MLP neurons of a small language model. Each row is named by its layer, matrix (up: input weights) and neuron, and shows model dimensions 48-143. Each number is 128 + 32 x the weight over its row's rms, rounded and kept within 0 to 255.
After each neuron's rows, "fires on" lists the tokens most often at its 100 highest values on Wikipedia text that the model never trained on.

L11.up461 [ 67  99 136 166 115  89 164 107 157 159 105 132 148 127  91 128 117 122 128 149 130 139 141 134  73 125 107  97 131 128 152 131 175 124 117 112 134 111 151 166  89 152 154  97 157  57 102 160 146  49 148 123 135  97 143 114  64  86 120 190 176 122 124 143 114 133  95 159 158 114 135 119 165 107 137 112 152 116  98 123 175  90 119 182 129 109 148 147 134 115  96 210 161 105 132 121]
fires on: "L", "d", "&", "sp", "I", "V"

L7.up597 [176 187 130  68  72 135 141 141 113  76 108 143 151 132 117  92 140 103 135  84 130 163 136 149  93 124  89 120 106 180 192  90 114 147  54 128 170 113 142 145 158 114 115 178 140  92 109  57  89 118 141 134  99  52 139 182 137 120  75 103 122  81 112 119  98 105 122 104 125 124 139 124 128 144 156 103 196 104 154 133 132 137 143 116 158 117  65 164 167 112 102  87 126 127 112 133]
fires on: "18", "6 ", "9 ", "4 ", "_", "n"

L11.up790 [128 139  67 198 137 123 114  92  91 146 140 157 152 123 107 151 105 143 115 119 138  94 166 109 139  74 119 163  92 156 136 148 108  87 101 145 113 115 168 171 127 141 175 145 119 146 134 107 149  71  82 162 158 110 151 130 172  78 125 139 202  78 115 127  70  96 143 185 194  71  67 131 137 118 117 181 130 160 120 123 143 130  67 136 188 133 160 189 144 130  99 125 142 148 171 192]
fires on: "u", "U", "I", "et", "in", "oc"

L6.up88 [192 150 139  95  93 124 112 123 166 131 110 180 122 180 152 102  78 171 150 133  62 125 144  49  71  22 141 204 173 127 101 135 138 137 102 110 128 126 138 168 161 118 146 160 164  98 112 143 116 106 158 174 104 127 147 122 101  65 120 139 161 161  79 181  95 116 127 194 118 111  94 122 126 145 169 106 168 138 144 129 130 163 116 154 110  73  90 115 121 123 130  89 196 163  92 121]
fires on: "199", ",", "b", "r", "#"

L11.up62 [ 38 112 159 119  34  58 147 146 114 137  96 173 108 127 130  90  99 117 138 136 115 107 110 131 195 146 127  54 132  79 156 127 115 120 111 113 128 120 146 129 113 154 118  88  81  90 127 153 147 127 138 136 123 129 100 114 194 145 109 117  70 142  62 167 119 129  98 193 111 147  96  96 147 169 156  90 144  87 139 124 144 177 169 152 155  99  65 127 187  89 134  79 210 176 142 108]
fires on: ":", ".", "6", "8", "| "

L11.up391 [141 178 171 109 142 147 132  66  89 121 111 125 114 176 115 106  89 118  66  90  87 152 110 158 148 102  78 117 155  52 129  76  83 131 171 132 154 156 141 137 115 158 111  74 129 182 137 120 119 116 145 217 183 138 141 164 155 117 124  63 128 138 111 131 131  84 125 133 157 171 108 131  74 154 138 155 143 201 108 167  96 228 142 117 117 119 122 176 166 122  92 173 165 141 173 123]
fires on: "ic", "i", "the ", "u", "k", "op"

L8.up102 [115 152 133  90 180 134 139 129 106 111 120 185 104 158  88  73  95 109 127  91  57 160 155 101 136 172 132 108  99 111 165 127 155 166 113 123 139  80 118 104 173 145 109 119 164 215  88  95 144  99 138 103  96  93 120 185 130 142 128 102 107  91  82 119  97  88 126 180 101  94 133 135 111 144 142 117 110 177 100 132 147 135 165 162 122 120 103 166 151  96 119 145 122 170 141 142]
fires on: "es", "3", "18", "th", "6"

L6.up157 [ 57 124 157 153 112  98  76 109 115 137 172 155 148 150 176 113  68 115 145  84  99 145 157  22 108  66 103 133 150 136 110 180 149 130 105 121 217  67 155 128  87 151  96 154  80 135 157  95  42  58 154 142 126  74 139 145  94 167 133 104 139 119  89 171 110 101 120 175 127 160 106 129 113 151 186 123 131 100  53 105 146 122 158 149 139 170 135 100 117 103  77 149 110 208 138 172]
fires on: "at", "as", "ud", "y", "e", "tion"

L11.up752 [122 152 142 109 115 122 148 114 121 161 116 144 145  77 106 163  94 122 121  99 136 133 151 146 102 148 158 120  99 154 153 135 133 139  83 150  83 170 134 110 151 126 124 107 155 140  73  95 126  91 110 165 120  87 159 117 170 122 150  78 148 120 138 107 155 125 176 181  92 125 187  98 206 147 146 145 168 167 128 163 126 168 166 181  89 127 120 157 147 117 143 154 152  75 170 182]
fires on: "ed ", "ation ", "%", "ing ", "d ", "&"

L3.up454 [112 131 167 151 151 129 179 101 164 169 109  91 102 204  89  99  89 112 119 139  94 120 163 103 127  65  78 123 156 141 113 101  81 154 106 104  93 104 104 145 119  93 163 127  88 132 128  91 144 108 151 115  90 143 165 126  94 121 161 108  41  92 118  61  73 122 143 167 103 118 101  86  53 103 197 145 168 174 150 131  86  93 115 123 115 163 118 108 115 121 136 171 165 164 112 166]
fires on: "cl", "|---"

L8.up351 [124 125 185 100 138 120  93  96 122 158 113 120 138 114  23 122 153 126 153 118 108 121 135 113 119 120 122 143 148  78 165 119 125 137 163 134 168 157 106 147 119 135 143  92 142 106 150 114  85 138  98 142  50 140 135 156  83 151  93 150 170 107 130 176  94  98  91 160 112 174 107 167 167 121 150 160 105  77 201 224 135  96 176 130 132 111 141 101 109 171 112 105 173 138  92 184]
fires on: "el", "!", "&", "si", "di", "ou"

L11.up799 [137 107 134  71  70  83 166 126 213 150 125 174 119 130 120 150 106 118 124 148 133 134 104 160 134 125 135 143 140 151 173 174 149 163  78 170 118 108 118 181 112 114 149 123 133  52 145 128  99 163 145 150  95 150 111 131 109 117 138 120 132  71 145 130 167 157 119  93 154 117 150 116 128 152 173  64 181 100 142 133 139  97 109  84 135 119 139  87 170 137 111  89 154 154 155 155]
fires on: "f", "=", "qu", "Un", "re"

L11.up301 [ 92 134  88 100 136  51 139 173 141 138  94 144 188 144 145 129 165 114  66 157 134 105 106 138 162 116 109  98  72  91 138 201 175 119 118 145 121 144 156 140 106  72 138  86  76  81 109 176 142 116 105 186 187 148 144 182 118 112 125 127 140 156 139  80 121 149 133 115  90 137 148 117 134 113 119  95 116 140 158 126  52 127 125  61 144 100 157 133  97 196 114  78 119 139 176  93]
fires on: " ", "|---|---", "ed ", "ing ", "9 "

L8.up190 [ 83 131 133 148 139 107 160 152  96  99 103 212 114 146 137  86 109 118 161 148 172 103 150 126 113 164 164 135 155 113 131 164  61 144 136  92 116 100 128  91 112 137  92 101 129 130 100  43 116 112  92  93 147 166  91 136 168 176 145  71 136 165 110 192 142 121 130 112 131  52 150 150 138  96 123 204 159 114 200  96  71 143 173 117 167  74 103 124 134 130  98 142 171 129 142 125]
fires on: "wh", "|---", "in", "man", "ati", "wi"

L6.up43 [112  95 121 156 128 181 136  85 158 128 120 148  99 136 141 128 109  99 119 131 152 146 168 103 100 104 161 162 145 103 112 106 117 132  50 110 116  58 189 137 146  85  88 144  88 108 124  86 152  46 125 147 140 107 116 113 139 138 137 124 131  83  77 129  65 134  81  94 121  99 145  88 135  72 116 177 126  71 157 107 103  65  70 135  80 106 116 119 143 150 150 132 110  80  80  94]
fires on: "ec", "ro", "ac", "on", "re", "um"

L8.up982 [121 146  70 221 128 111  67 102 138 139 133 146 135 170 159 109 126 111 150 132  83  91 133  72 138 128 146 134  78 124 155 144 170 162 116  95  74  75 158 109 119 157 177  94 126  99 113 112  75  76 164 142 127 140  67 156 133 124 118 108 197 117 100 139 114  72 108 111  86  81 122 151 131 140 131 153 157  82 136  96 178 130 106 138 184 113  85  64 104 112 127 145 134 153 178 169]
fires on: "[", "uc", "#", "v", "^", "_"

L8.up677 [101 134  88 165 126 103 121 130 166 148  79 136 181 146 117  83 104 144 146 191 136 107 127 108  80  83 139 110 110 118  84 105 105 146 138  54 162  71  93 145 146 114  76 168 153  71  59  53 134  76 182 125 114 149  92  73 141 129 138 103 118 128  75 129 109 146 145 164  93 136 115 138 109 147 199 148 113 109  85 120 181 107 164 135 138 138  92 133 158 153 143 159 162 143 138 176]
fires on: "str", "Al", "pl", "g", "199"

L7.up107 [120 122 126  58 136 131 101  83 160  66  91 129 126 133 101 124 130 129 144 123 130 159 158 134 151 151 111 121 120 121 124 109 117 187 150 116 161 133 175 100 155 144 105  96 166  67 124  96 106 126 150 143 132 108  86 154 157 100 124 149 139  61  99 180 124 128 117  73  78  80  82 105 143  96 166 151 155  65 112 161 141 169 138 136 132 136  98 120 184 118  96 116 194 149 124  90]
fires on: "A", "An", ";", "=", "on"

L11.up617 [123 105 159 131 126  46 114  85 165 126 158 172 178  84 106 178 109  85 150  98 108 150 144 138 108  75 136 115 180 149 156 127 104 151 150 153  83  95 180 150 130 155 162 119 119 172 133 114 120  80 108 134 187  71 154 161  61  68 176 163 147 173  97 160 145  78 128 124 147 155 138 138 159 112 126  98 114  96 128 116  99 167 176 127 149 111 105 149 148 152 103 149 174 176 160 144]
fires on: "sp", "d", "|", "Un", "o", "="

L5.up759 [ 63 129 103 191 168 165 139 140 142 169 133 135 146 165 152  76 155 102 160 153 122 116 151  92  92  67 120 131  58 166 122 106  82 125 135 106 109 120 160  93 163 178 154 154 145 110  61 121 136  87 104  95  85 102 134 147 104 145 184 104 173  83 129 105 137  88 129 154 129 131 131  74 125 158 166 102 168 115  91 135 157 104 108 163 110  87 101 111 160 131 124 110 108 133  69 142]
fires on: "–"

L3.up92 [137 143 102 216  54 137  95 122  65 192 118 149 135 186 143  40 155 114 115 109 153 143 163 110 129  47  99 111 139 123 159 176 103 102  78 116 110 132 186 114  87  87 149 156 136 149  61 126 195  91 164 106 130 100 106 105 102 172 159  87 114 112  97  83  79  97 136 181 179  86 111 107 124 154 122 121 138 126  75  97 109  96 134 123 129 111 119 121 197 120 142  75  89 141 123 126]
fires on: "–", "/", "$"

L8.up768 [159 124 159 172 162 119 168 113 201 126  84 151 159 125 125 106 119 134 153 148 104  96 119 104 146 146 104 158 122  91 125  90  83 118  99 114 139  97 117 115  89  80 122  92 137 106 101  49 103 107 128 123 166 171 116 159  66  86 182 141 170  45 158 170  73 181  68  97 128 102 148 123 175 200 172 127 152 133  27  89 177 128 148 148 158 139 145 113 160 142 119  67 142 190 122 137]
fires on: ", ", ".", "h ", "\"", "t ", "and "

L11.up338 [160 155 139 111 136  68 102 144 148 149 145 165 202 141 110  77  69 114 141 128 152 100 141 113 196 123 155 177 112 145 125 136 105 148 128 156  97 139 144 156 175 142 141 171 177 138  66 153 109 186 129 183 195 131 131  97 124 103 158  97 152 181 117  78 130 172 161 137 129  98  86  92 146 168 172 185 152 123 186 154 112 149 161 120 112 114 108  98 175 104 114 167 148 107 119  85]
fires on: "h", "er", "y", "ing ", "om", "ed "

L11.up433 [101 108 132 155 112 143 113 107 111 161 100  88 180 151  72 143 139 131 116  82 132  90 122 135 195  66 114 115 103  88 118 126 149  94 125  84  73 134 105 144  89 145 102 158 164 164 141 130 122 120 113 149 170 113 151 170 114 106  72  92 127 125  75 151  91 119  66 121  88 120 127 117  93 108 144 194 194 133 181 115 114  84 148 102 144 122  90 152 102 126  67 140  74 156  98 171]
fires on: "th", "m", "por", "ak", "al", "of"

L3.up202 [ 39 134 103 185 157 173 109 118 111 164 150 114 135 174 148 141 161 156 124 111 120 188 155  95 136 135 129 175  97 163 165 147 169 115 138 119 127 126 156 135  86 127 188 193  93 124  92 123 156 116 165 145 131 144 158 134 110 158 135  95 140  91 171 133  93 125  94 182 150 103 111 116 150 174 178 134 168 139 135 136 127 124 127 158 140  79  86 103 181 115 133 135 128 131 140 152]
fires on: "–"

L3.up645 [119 127 168 125   7  81 124 121 158 103 113 112 146 187 173 120 138 106 154 134 127 119 122  95  99  92  72  67 104 113 165 152 131 107 103 112 115 148 177 146 163 158  47 133 130 176 114 136 184 100 129 106 134 118 119 109 137 155  54  86 172 134  86  89 106 119 114 161 164 124 134 138  92 127 195 132 156 119 143 142 173 117 119 115 231 109  93 126 174 142 135 112 122 143  93 160]
fires on: "202", ","

L3.up371 [ 83 123  76 133 179 135 105 104 157 117 138 255 115 105 123 109 123 172 150  73  90 113 166 131 179 145 102 162  87  91  95 211 123 139 142  89  92 148 255 153 158 127 121  92 160 137 139 131 128 159 112 106  97 157  93 135  90 157 133 111 117 101 144 132 177 156  63 131  89 105 148  98 141 141 168 173 106 127 130  85 162 150 126 104 160  79 119 138 140 124 141 130 157 168 130 102]
fires on: "St", "202", "("

L6.up985 [161 127 180 159  78 112 170 135 147 183 171 133 112 153 145 118  79 167 128  97 105  86 152 129 133  85 142 164 175 129 108 162 158 160 109 104  96 110 143 163  91 106 150 121 176 154 130 142 137 156 121  95  68 123 187 145 146 138 131  53 163 135 164 154 115 157  99 144  80 144  97 115 161 158 199 143 160 123 144  78 103 150 117 148 123  78 139 123 125 149 123  95 183 159 130 140]
fires on: "201", "k", "is", "r", "s ", "st"

L3.up990 [102 119 156 126  16 148  96  49 127 148 103 145 124 168 135  73 122 155 122 123 143 132 145 120 135  65  93 116 125  62 176 178 122 113 151 121 147  97 157 162 155 142 160 124 118 143 198 154 142 124 110 153  98 125 127 126  88 108  47 147 117 104 120  99 159  72 133 126 160 156 116 158 144 127 147 144 156 126 142 133 134  90 114  98 177 119 102 186 177 144 115 132 107 139 140 152]
fires on: ":", ": "

L5.up466 [124  65 154  97 133 105 144 128 136 117  85 166 100  60  81 137 100 105 111 109 130 143 158 141 161 141 176 134 117 143 130  88 142 146 101  92 142  94  72 113 108 152 204  92 134 124  54 146 116 130 149 121 119 133 105 147  75  87 132 182 160 136 102 114  70 121 116  67 137 170 127 125 153 152 163 164 116 133 163  95 116 162 107  68 186 126 176 131 107 133  73 134 141 106  84 103]
fires on: "up", "ot", "ist"

L11.up125 [165 156 119 123 130 123 103  74 168  33 110 191 140 133  66 105 133  99 109 122 132 126 140 125 170 106  91 133 137  85 125 135 115 127 135 118 128 146 120 121  46 135  88 110 139 189 161 148 162  65  89 156 170 135 149 156 118 112  91 151 150 104 110 142 113  56 104  94 180 170 147 100 191 150 144 114  93 108  90 137  38 123  71  95 123 186 133 162 134 113 118 122 110 157 173  97]
fires on: "'", "i", "ec", "ro", "1 ", "u"

L8.up160 [ 96 114 134 173 115 180  95  85 140  79 137 137 111 150 115 128  53 126 131 138  76 107 146  95  97 121 141 114  77  94 158  99 135 171 163  85 111 157 165 125 166 154 188 141  98 171  94  88 146 115 126 131 113 140 144 155  90 126  69 110 154 132 130 114  83  92 144 173  85 119 111  98 132 112  91  84 141  73 117 115 205  97  86 151 166 151 162 141 134 182 118 145  87 166 167 153]
fires on: "ch", "p", "_", "^", "ug", "il"

L7.up180 [132 153  97 151 153 175  91 119 109 109 136 147 102 169 135 144 138 158 160  91 110 112 121  68  84 155 112 119 133 175 113 184 102 168  85  34 158 101 146  68 124 163  82 132 167 151  99  63 162 126 150 112 144  72 110 131 134 142 155  82 176 119 152 129  87 136  72 116 122 118 100  97  73 158 153 113 140 115 109  69 112 122 101  97 190 122 149 121 134 172 121  61 152 136 138 174]
fires on: "ch", "200", "por"

L5.up536 [136 117 144 159 145 101 126  81 144 110  80 144 107 178 168  82  83  90 157 153  88 157 165  96 119  90 136 146 127 113 123 179 138 126  97  98 165  82 148 142 152  80 100 118 119 151 151 137 143  97 159 196 147 117 103 172  81  96 179 172 179 172  51 114 117 111 136  42 139 175 122 143 125 147 204 145 147 105 133  87 151 126 139 106 127 111 138 143 127 153 138 107 104  67 117 174]
fires on: ",", "qu"

L7.up672 [144  90 119 130 133 125  98 144 111  98 156 115 111 197 153 137  63 161 107 105  92  65 134 107 124  88 136  98 128  78 160 144 172 158 102 154 138  88 110 192 106 130 112 157 149 147 121 156 118  90  87 129 184 139 123 164 124 139 120 132 122 133 154 125 146 122  97 163 140 119 137 204 160 153 166  85 147 149 124  80  47 115 114  95 162 101 145 104 153 140 159 118  99  99 149 181]
fires on: "v", "iv", "'", "b", "f", "tic"

L5.up775 [131 121 136  73 111 144  96 116 127 125 115  79 125 192 120 126  97 115 129 152 133 128 165 139  90 101 120 150 206  62 103 104 103  93  81 158 121 129 139 182 109 163 164 130 153 137 131 138  86 109 137 133  71 133 166 138 150 111  82 166 161 122 156 145  81 107  83 132 133 130 166 151 122 135 176 171 148 126 140 160 113 122 110 119 165 121 143 117 126  79 164 117 186  90 101 103]
fires on: "ub", "di"

L8.up496 [ 90 148 148 160  91 132 121 120 133 106 167 168 137 118 136 101 127 129  91 139 147 132 145 104  90 136 124 140 121 119 171 127 132 169 146 156 153  80 105  77 133 156  92  83  87  66 194 128 157 110 143 132 156 135  82 161 137 132 137 106  74 111 158 189  90 151 143  92 103  78 186  94 116 115 100 141  91  96 175 145  86  90 142 133 129  65 128 161 125 189  74 128  50 102 101 146]
fires on: "O", "==", "==="

L2.up145 [ 68 100  99 134 116 130 130 148 125 105 129 233 132 197 141 139 142 120  95 154 145 131  84 152 168 137 100 121 117 135 125 154 127 156 122 137  84 132 203 103 169 130 104 116 133  58 128 134 176 152 146 136 126 118 128  92 120 136 112 118 114 104  98 151 110  87 125 163 186 115 127 157 167 139 163 121 142 161 147  94 140 127  99 145 158 150 125 146 116 165 166 120 104 163 114 127]
fires on: ",", "$"

L3.up213 [136  90 180 168 249 158 119  75 108 175 118  96 121 117 144 170  96 114 220 160 146 153  90 147  89  56 131 172 200 153  79 122 122  93 140 137 157 105   0 140 126  98 207 191 100 154 149 143 155 154 134  71 120 139 108  90 114 166 112 110  76 126 135 134 158 156 157 112 133 122 105  85 167 135 200 157 167 123 147 116 117  77 131 109  81 106 147 128 122 102 150 141 116  96 142 129]
fires on: "Mar", "|---"

L3.up806 [186 150  50 165 173 126 160 109 124 147 141 213 149 142 110  97 120 131 156  46 144  97 127 176 159 116 119  76  79 152 135 170 129 165 147  65  96 106 196 117 186  99 102 103 134 125 103  62 156 116 165 139 106 140 117 143 197 161 164 121 169  58 110 109 107 139  73 129  97 171 185 141 123 126 185 155  96 119 126  76 167 167 134 113 144 151 124  84 125 127 100 129  98 176 186 163]
fires on: "ati", "[", ";", ": ", ",", "St"

L7.up351 [208 138 138 140 112 125 109  89  98 105 118 150  88 142 123 114  94 122 165 153  66  92 135 107  46 128 120  97 130 147 128 171  98 117  81  95 156  74 151 171 152  77 124 125 140 177 107 206 137 103 114 133  93  62  41 136 115  72 121  99 165 183  79 149 122 153 155 150  87 170  79 146 103 151 169  80 145  91 179  73 194 143 118 133 139 125 113  98 124 104 119  85 164 124 147 178]
fires on: "ex", "8", ","

L8.up41 [ 89 167 136 114 109 101  69  81 119  89 135 221 152 110  90 150 108 177 134 143 144 106 197 116 165 122 107 161  85  86 150 163 104 190 137 122  73 119 148 111 140 134 103  76 110 109 127 183 124 112 138 104 212  88 143 167 121 112  89 164 117 114 141 158  56 140 133 128 119 179  94 107 158 144 133 120 208  85 141 109 127 146 166 199 157  81 152 111 163 122  70 134 185 171 155 141]
fires on: "=", ":", "uc"

L7.up271 [125 124 180 103  74 111  90 111 151 140 120 132 120 153 166 125  99 175 147 158 108 105 121  97 100  84  90 113 214 102  86  99 177 146  99 132 141 139 122 151  82 157 133  79 109 116 186 117 155 187 140  93  84  78 168 141 125 116  95 146 111 118 126 127 156 143  77 135 163 113  90 134 155 142 165 102 102 157 119 148 100 130 164 119 169  97 136 181 177  83 132 110 129 143 173 137]
fires on: "pl", "ur", "k", "r", "el", "in"

L8.up386 [ 89  94 108  91 109  92 135 149 178 100 116  88 144 115 141 120 114 104 153 132 118 139 190 111  83 127  42 139 162  75 170  83  91  96 104 156 145 107 160 111  99  69 152 141 139 166 136 180  80 146 160 136 154 104 127 130 120 122 101  91 200 158  93  79 119  89 149 156 103  96 132 130 102 164 192 144 139 113 128 113 100 135 139 137 136 117 166 137 121 143 119 102 125 109 135 184]
fires on: ".", "n ", "am "

L11.up968 [143 143 140 141 112  97 124 104 147 117  76 146 193 140 172 116 145 127 100 210 126 110  85 111 155  86 134 149 170  90 182 156 182 119  81 128 161  97 114 150 123  72 130 128  71  64 127 143 134 101 120 161 135 100 153 160 146 117 147  88 167 135 158 127 104 114 105 102 155 138 141 149  96 117 178 149  98 143 151  41  72 130 187 143 138 102  81  95 122 119 101 104 125 129 123  95]
fires on: "|---|---", " ", "s ", "y ", "7 "

L7.up681 [149 140  89 175 148 165 153 105 168 167 156 133 115 124 134 152  79 149 130 127  86 124 111 106  72  99 144 135  93 159 122 155 104 165 110 134 125 148 129 143 141  91 101 202 191  92 134  84 124  77 132  94  98 130  85 134 121 146 125 116 141 167 103 154 158 123 145 135  78 119 154  94  87  95 131 135 164  68 144 123 171 135 137 155 117 121 115  76 198 160 105 148 113 149 109 137]
fires on: "Al", "par", "aw"

L3.up338 [ 98 151 140 204 114 180 118 135 131 140 153 175 131 146  58 103 157 129 160  53 147 101  96 140 155  98  69 152  85 126  94 165  74 149  35  90  96 107 234 162 160 153 102 105 138 100  55 116 184 120 153 139 130 127 119 159 172 152 146 130 154 155 119 126  16 147 124  91 116 103 103 198  89  89 157 165 141 119 117  49 165 128 144 139 185  97 134 135 156 136  74 104 155 115 126 100]
fires on: "200", ") ", "\" "

L3.up172 [108 145 158 151  61 134 116 123 131 126 133 149 147 190 174  99 113 164 127 140  99 115 153 114 104  99  92  87 133  86 158 148 136  92 166 166 154 163 178  97 122 163 164 140 128 119 156 125 111 154 142 159 179  90 125 116 136 142 127 111 128 128 148 104 168  98 130 175 153 143 122 120 110 167 163 102 110 117 104 113  77 106  95 117 212 133  70 167 103 135 153  76 101 182 127 151]
fires on: ":", ",", "{"

L6.up329 [115 114 159 132 114 117 105 100  93  97 140 185 107 159 146 127  67 122 155 105 110  82 132  95 106  82 177  99  99 139 164 138 122 137  94  66 149  81 136 151 146 156 132 128 155 120 113  82  79  95 101 122  79 102  72 134  83 115  79  96 174 145  74 182 123  64  88 160 116 145 103 146 115 109 154  94 114 128 148 132 181 148 148  72  90 127 161 117 137 126 138 108 148 128 104 158]
fires on: "ov", "{", "ay ", "qu", ","

L7.up20 [ 90 102 118 135 129  84 148 101  95  45  91 144 125 173 147 112 136  98 125 142 128  92 155 116 117 136  77  76 117 138 166 139  90 113 112 123 148 103  90 124  91  80  91 114 106 129  93 100 129 120 113 163 148 140  74 151 101 193 118  83 119  89  87 121  78 111 113 195  96 104 158 151 139 130 192 204 151  85 126 168 104 120 182 111 135 113 142 155 160 133 128  99 145  90 114  95]
fires on: "ati", "am", "wi", "v", "di", "N"

L8.up329 [154 169 176 102 125 132  76 112 136  66 164 192 114 128  54 129 100  97 153  88 127 147 151  76 126 139 106 145 140 155 117 205 118 191  88 137 164  88 152 180 118  86  97 105 142 171 118 122 141  41  98 129  56  70  92 203 133 172 178 140 108 124  59 152  94 159 127 123 134 139 128 174 120 105 160 105 128 114 105 177 155 151 113 154 138  92 112 150 141  74 108 162 194 184 119 160]
fires on: "19", "i", "18", "ri", "y", "as"

L11.up669 [137 102 150 100  85 154 122 113 141 106 104 145 126 147 128 107 147  86 121  79 111  74  95 121 113 113 110  70 125 127 147 128  86 159  93 136 113  95 160 153 105 158  84 145  88 132 164  64 166  43 148 121 169 212 148 176 138 159 147 116 144 149  95 124  67 151 103 125 105 128 169 105 138  53 149 179  84  85 179 123 106 120 116 201 142 128  75 183 133 127 121 144  69 157 158 129]
fires on: "ec", "of ", "g ", "ab", "an ", "ac"

L11.up384 [140 112 167 168 128  94 109 119  95 151 121 107 125 195  42  88  79 152 150 116 166 110 123 122 179  69 137 117 146  82 144 145 141 112 105 114 124 161  99 139 137  75 119 151 150 145 155 127 173  92 194 142  94 170 125 129 103 115 155 123 147 109  95 186 102  71  89 115 112 110 141 138 131 155 177 179 185 110 152 134 129 116 139 118 144 129 151  90 201 149 141 168 142 111 134  86]
fires on: "u", "ev", "iv", "m", "th", "r"

L7.up148 [216 111 141 139 121 165 155 109  89 155 169 165 131 102 169 111 137 139 133 155 126 120 141  99  91 145  82  87 159 135 169 137 118 104 108 126 127  86 142 180 119 158  83 158 101 115 131  88 109 119 107 121 159 128  94 159  70 156  58 108 172 103 131 194  94  78 112 124 109  88 124 116  87  75 134 123 129 126 158 109  97 132 164 155 175  93 177 135 120 132 127  98 115  95  68 147]
fires on: "===", "ex", "U"

L2.up179 [116 150  81 144 153 108 125 137 147 172 115 119 155 155 102 119 131 148  70 106 131 142  79 198 176 191 170 136  95  89  95 137 166  90  77 157 143 179 183 115 143 115 101 129 105  85 110 120 241 183 137 141 129 109 119 113 139  99 164 137  83 124 129 145 124 108  86 137 130 112 108 121 153 123 153 117 137 145 111 116 150 133 143 117 115 168 122 140 133 126 136 162 124 117 137 105]
fires on: "=="

L2.up210 [116 152 124 169 115 113 192 110 123 105  94 255  98 168  87 120 155 121 144 136 123 125 161 186 188 136 112 166 112 152 112 125 126 162 113 131 113 121 194 121 164 131  87 165  84  98 105 136 196 154 112 123 139 115  70  97 112 113 118 114 128 145 109 159 127  83 164 124 151 122 114  82 130 150 151 130 118 160 141 119 119 118 187 130 121 106  76 170 162 147 110 123 120  91 129  55]
fires on: "ew ", ",", "$", "ember ", "ber "

L8.up77 [138 114 122 129 156 120 151 155 142 118 136 155 148 136 169  85  89 155 119  99  64 127 125  97  68 142 151 185 145 149 199 179  97 125  87 119 114  77 140 120 159 153 106 162 172 146  77 135 163 113 145 129 125  97 105 130 133 148 155 110 218 109 146  87  54 106 170 135  94 181 184 118  70 119 149 112 135 121  91 143 147 139 102 145  77 165 135 118 120  97  95 138 177 172 137 173]
fires on: "8", "6", "5", "7", "3"

L6.up524 [164 183 132 132 125 179 159 146 144 180 131 145 153 143 195 137  84 147 135 152 138 160 171  62 101 117 139 128 162 172 143 125 115 198 141 131 126  74 142 105 161  99  47 123 149 113 101 145 114 153 145 106  64 116 153 169 111 133 169 102 102 117  74 168 147 136 172 187  75 124 150 152 103 159 202 106 166 157  72 146 159 173 196 161 138  92 100  87  94 168 105 111 171 210 132  58]
fires on: "=", "(", "I", "–"

L2.up943 [ 99 135 146 155 117 145 114 133  99 145 117 163 124 165  84  58  97 135 109  93 106 123 158 108 124 137  77  96 113 171 129 161  82 162 103 109 101 114 159 114 123 112 121 139 125 156  58 147 141  87 122 134 125 111 122 128 138 113 113 116 122 111 145  60 129 124  49 140 132 121  94 115  80 138 250 150 151 125 108 102 107  93 104 195 222  68  75  87 127 125 105 125 143 111 128 133]
fires on: "4", "1", "st ", "200"